Weights of a small transformer language model.
Size: 13 layers, width 192, 3 heads of 64, MLP 512 GeGLU, vocabulary 16320, 8.9M parameters.
Architecture: RMSNorm before each block, rotary positions, tied embeddings.
MLP neurons of a small language model. Each row is named by its layer, matrix (down: output weights) and neuron, and shows model dimensions 16-111. Each number is 128 + 32 x the weight over its row's rms, rounded and kept within 0 to 255. Numbers have three digits each. A neuron's up and down rows have the sign that makes its largest values positive.
Before each neuron's rows, "fires before" lists the tokens most often just after its 100 highest values on Wikipedia text that the model never trained on.

fires before: " |"
L9.down231:089098076158130087098160096166198110148163111156165068140132109138132103119150138185127104168098074125140122084145122151140098171103094176156096154097149132125155183149141013157171162138076128123127108125095156117092091145173116108199184104128109147109137119100106133102177145144053122161

fires before: " |"
L9.down435:169186149099158106111155151101109092082161130157125135072108161123158146128130142154151185115116153166152094161079206121133139135100114081120189141126070155114180142146111074116127084112084150183124077105100149103137090096125136106086076123156137091105141129096129157120086157191121094112

fires before: "|", " |", "\n", "|---|---|---|---|---|---|"
L6.down487:112151136141173104100164099090147087111166121167096138081148108136094144118137132183147110075112187130095119124145108146119123132151126133072142165103097118102123142163103146083123104156083138157159107111140111133112090123125130119101113165134140085159155135157133141141147119126161097059

fires before: "\n"
L2.down362:141090120124125102169124118157184131121166113140128140109104111166161075132107152186118138167114126167146127076175120173166083073096149157122123087121125143096163107128042117081170133097169115207171107137196105086157164134119084120123076141109101105129150149131105107158085137096193034172

fires before: "\n", "|", "-", " •"
L3.down478:115109120123122126124140103104160142111129115114137103189073088116057123098146137085101101156178162152075074151159125106053151169121099147103141063182125121119130071125168114133109069137102146131101131122129134100147139187154193127114116163122178107115126072116100132117112102223152086086

fires before: " with", " is", " well", " was", " the"
L6.down422:140097108159113134107116111109138106121083105193087109100133104172097134084122208115121112159089141137119110095180146111110095149114112115102136137124109098117109108133113123182108108086108045124035123182088085184140103113157122162154111054121092115165147115154205136036132126114119112194

fires before: " the", " with"
L6.down217:119079147132106090187106158180153161142164095104126167178156096147162089089118114153148133147101131130142121163135147123162160136175101119140144187080071077129121115057097140103123140112160153072089111097102129132106133047121099093130097182095102136147186149075141166116091093069104164155

fires before: " |", "ely", "e,"
L9.down487:108162116067103067089132087188151118105113140134126120132255159158142132132088118095126133075135152145141090126122166092135170124125156082089139176104136101131160139087144148061162146090136137160141065117127092129123056120157163098131140138161150150102128090169119118143135122199144113186

fires before: "\n", "-"
L10.down487:118161115138105096054175128152134079131170153156165148112124059062172144068116095112143150145149082134146089069131106178151114090145126134158141127132168158148119167105166184121067123089188166152123092146128192137156139137075162158136135127174149146108147094178119158106128119125171101107

fires before: "\n", " |"
L10.down178:106125195121109137077197154117148182115090164115155099112133146155149131040095063107170143189152164101146205129178089152130098153126077139107103122143104148139080148075131138129190119103091052156123118143201104144107118141095080120165138104145086134150136185162145112108122151174137111131

fires before: "\n"
L4.down79:147142110157088167089097083125170148114101153154156101147175083118125103099105170104077145116116153132131087024092156123159117135158148162144139137113126144138079167145140077095114187138131068180093097165172160070185134181127140173097108144126107139081124130112103124196088122101142166168

fires before: "\n"
L2.down505:044125117133163148168154065109132149150140191141148126151126079070116038098073168161191070142187117127164097098097124095136075098147121102142128122121127157152105126114163153151149169101162156137141135133131066161122104102157142091109078132110159122128130100116107123175140144167120112151

fires before: "\n", "-"
L6.down210:107150119060137186137105085146103123123125129113131086171122154136132105141183085156149119145177113143090177102171121125154176080153114117124120170139099129124167167186146128148136107136114139118165145116175106106131171082179191118165202123147070144085143133144089157090098141166122158095

fires before: "\n", " |", " listing=="
L2.down396:085134198134139126070146107130145147065086093175112111152119111089116120130136133197122108123122141143150110124152059144048128120165112156196115155109166186104142132109086106202141082138107135113089127140089157157163149132092176102144101066103143194188137142100158153128106103151134150108

fires before: " a", " an", " the", " was"
L4.down127:121135080154161092087140114137140174110114157156107095116112079143093090151145168072127145119097124119152115158136096119139094125082122145138117117163200110129091128051120084114085142111168137146138139193130106185196068084102093132124154161144183176143170070174103187172163165121138122140

fires before: "\n", "-", " |", "|"
L9.down75:119134121138114102144142069075118144078178091114058114155140137096140162088075126113143132116110098156145117171076109115172131121119124155135160117158089138107157118115181128103136094183127158093139164131110129116106114088123143161135137175163061120144141112162138163118110125127191155214

fires before: " |", ":", "\n"
L9.down285:111082193146103108100091194084190141174104122194093154119129097129162130116114145128176167161130171152176196145164117129121115124101149122141164134120157164146161120083163132093095174108143063124129102122018160115124150114164068109191123126101180131117103126182073089161157219107148180092

fires before: " |", "50", "00", " million", "6%"
L2.down340:110119156177120135169115144106143120149132136137157082153126142144148135215106105174184192121119136155081096115191120095140120063128184131132132126142115116091069116133102138141086103116112137133131071068142123099172138119124098165116128116161145118046068165102077113108190125186153247113

fires before: "\n", "-", "|"
L4.down37:085137120129064143094049111148161105103139121116163143215127192136169086146106164150136142164130172150151137134144107160129104111141134175127155135161052141114125128205138108111117151084116134143102158182134124141106102070138095159131065080077152114047112100145059164110130116152085000102

fires before: " that", " the"
L10.down239:178182123163151152158105178143089111082158115145107088135119148132158117136077087101126103135108182110124126158155159167176181132094117110039163145082136107131091099102139166124078179133062135140138091119084093109111104131103140127107138107141130127164143117124099177087102053134080173093

fires before: "ing", "ment", "ive", "ments", "ion", "ation"
L10.down4:042125098132169093160121194062082155157118083123159069160129118161134142171162125137151096163119139031140136111083121112123151164142140171132115162168115173091121107082122140158069137149123142096165146116164148105082076148127143086148148089169089091130124128118103108190151153069109101197

fires before: " |", "-yard"
L10.down134:119103117166209142150139132129142114167093102166075177193134103122139175186140168110176157187147171187111191160160095116112185093114097106135073137124081079128144119137167113155109122075144123131210104154101168176137124126116111125127123127123140127191153142086174124087170097127120172154

fires before: " the", " a"
L10.down499:096102162197122096131133118138127172075167094094192096084093110097096140111112093149181056087119098137080105090137112070049157113112175203103156137154121120134097088134071154170113217075118112096098095134142119082076097145163163093081086124144085144120113099135191157149144116151093192165

fires before: " -", " Al", " Lin", " :", " Aj"
L2.down221:088163115123126151140075116154120160124131114169114125159164115119126216166103144134072150152125122146098134148131161129130106131102131137126087192156061101072058099147170125152147081097191110143120155152136102116138102119134084108163147059181138144143086153123089162185193084077149198074

fires before: " the", " be"
L9.down151:114089091111108119105147173061127133141089105161163132049142162161118147175134108153096141126136120141129101137148126125107125155138158130083134129092167085069077162110122107118137148158111088182151174090139074061119106065086163169122107152150140130141089094102117191157116143107113120185

fires before: "-", " ", "\n", " -", " 2", " Capital"
L4.down126:098113092081113087106132137132171139144118153165115119140183154127113113099110202086133164131172167103090162083165108128156152114115112140111160125126071154072088163110068163158151120155161060144148157119160130088125143115162143104157123051131135113107058063070064198143140066134191170168

fires before: "e", ":", "ed:", "ers", "ed", "ey"
L10.down352:188092218176078106141133172153169028119123151102100156115039099066144120104176086120168136155199118131104136118155101139133118183058142133149146121154116093161099127119139094178128201105097166110149117107126163089136132172151112115158118091133124118172164083116105152117114123102139098123

fires before: " were", " is", " are", " was", "e"
L3.down301:086167134142096121129154172135171113150076150168131122126110088197147106208122133100153087137137103143136134116098153069140135110135126114120095164130150161206106091157140165117128159126105054165127054099124175088136117140147124154126146117182082145124131139078118166079130163101111115126

fires before: " |", " votes"
L9.down93:173137115134154109106143131103091164109107082186166094097171125098122090122219103130106129159121132141150122149222144102131081136143200135145101132154128107126115155119117111105108126135158162173112154150102178150141140095183087132113146061151074141156126137211049135090147109143146165105

fires before: " a", " an", " the", " American"
L3.down55:116122113127141127088119131134116133147081116152091050121121113106100148094083158118134126188068129155210099144166171114056189134099116068126057145177158074126144159077074118169078085120107098122098152116125079122137107144130144122126155173109090132125162069189075143100142143162183069147

fires before: "\n", " The", " It"
L3.down378:125159077122133145121150125158163145144069107198075138162134103104126100106059187112100156111125150198142116147153111097102117145090144135172154142134065119169100133089197135137160142117105024137152136109152069150134128165138096098131122070209156128136132150167141142127111133098141134147

fires before: "\n"
L4.down66:083116124144087108109132137131118153110095118121151070070148166165126140102105158184127144076155135101167165168090132096118137128098078104130121154134155127158097063180113136162173175160153148168108135149117150166106111069162132135062140116085186074135130166069150100134124182182087134189

fires before: " |", " Released:"
L3.down247:188118128143160156076153139115097108099128118107085108130158141134089123150084087165145115153091166112139112074138134137125130133137167143149128157137083116139152117092155108135231199144131120114080046140138075111106215121098149119144118132123112187186111183123123088103166127094228161165

fires before: " the", " its", " whom", " these", " them", " which"
L4.down12:129102166082101134066150199117094106134085155173162108112132115141126064114167184111103089127125159154087127130072129142116178079142139088122155174105067180102133140028126142120135142179118118128153129131106139151153101070119144102158131159140140096145116159066089104127129087108081037101

fires before: " |", " p.m."
L10.down236:125116096061195176122074055122138121144143115089158153093142106113125080182131113091187111140121118136132102140129100163109124108154072109096113118188106152198102082116079123130150147119121112164149164138176120107153047046122168113138150116105125182149157115117160110195102152166124156099

fires before: "|", "|---|---|---|---|", "-"
L2.down51:133127167102161147102112128178116108107076121168184136173193142102165117114104139116113117100097092134136146143095100132166140107124180106147058131098138131087035072148091101150132124077164141141124203118148084139134146114154113138149114151138114111099137106062032143089106086101132148136

fires before: "-", "\n"
L4.down188:118101106163141143107156135119146117086170159139147106121089100049145127109194124073126077147091075106162146132080162161162104098106143138127130160143091196129060121069131079160158134122191055134134091120129105123155108106073209186117122102160140163055128127182124080129096129112162186206

fires before: " was", " is"
L2.down254:119113123147100130142138101133127210142108114096102116164152135124151100093080154097140123152195143144117115130154152137137067178097137162139105137121095104056173078199204142117132174074177134192169126168137104127096043115086137141128174097205134133129146165111117114180091153118163203202

fires before: " :", " Al", " -", " Lin", " Aj"
L3.down483:097100080140155153159115126132137107095174146142155181092191116129097166149130147143125121164110095139135136149110212139077137138139183092205084187091124134095083071122157147142143145190128109082084084124157142135087152111124146109129128085168175130107147150137116109125117121111157141081

fires before: " the", " whom", " which", " a", " of", " them"
L9.down262:133151142119160181135132167089140123093081138088127132160057135106080134167120155135101080133162118142107072170143177135123121122170105113086175141069090144142147159102074110116178178182125082125070100099136163137138153126090089106166159158146174132181119112169131172127165126177055186167

fires before: " |", "\n"
L9.down431:149173133147076157125119109149125148095114118138108119123125124115114136081066126153182146182130128106161140079109132130182177160116101098241050120120202122184150113118194143154128189154168145102137113144130083152083101081114094136168030141104076091121108149114150144126067113127139103176

fires before: ":", "ation:"
L10.down61:171118135145167181096139179128133120128085133101133127150111182118208144133096192121120155162207120162128107140131142144087107159097113099131086147147148152127165078147081183127104107117122096146126195080134118046131089138127169135153121142169139150112165164158102095186104115082095120028

fires before: "\n"
L10.down218:088194152163155166041139123118139125104160061136132138131105154178113147117149121110126125175140093116163135141198126176133152123158161156132146085061187123156146131097123070116160147135112147129111108147154183195090104111130164105117142136117131146194151176103167153115114101175158162178

fires before: "\n", "-"
L6.down16:126092140057093119109163079094116140080141149088088101214141128123130198111163108173133140118159119159169137149087126108109117172133125141083118133079099127093095094174133214152165170160157085176154080170167105110125093134098132148088136071110100171097163081162145116148123123119158113156

fires before: " |", " –", "–19", " to"
L10.down223:118091105128069162155157167134135089166161186158135160175125141105100087150080132103164093131093158126138107086079118190203152084102139107109128114091077074108114131103111111145111135147164143051122168165159128116117118118125156107120155123122125168145120123092201124073133141054218130158

fires before: "\n"
L9.down277:087192143185079104125124158122126117104053146141108120103155104145100067146129128129087175137123169120114171063102160125141142147070128128137132172092142164151171154059113088130128146143099127144123102100135103146169065080123088143111157137130180205162071095111092115104162154127127109130

fires before: "\n", "==", ":"
L9.down24:183114160082049138083106131138098134110093158093080146112099131200103156159103112082116126149166144131107165060109137144163084109141088158132183111107125166174189123129122134173075153088141126110118145105161158104142181104061104136136145053186145073106102163129112082160103112162155132098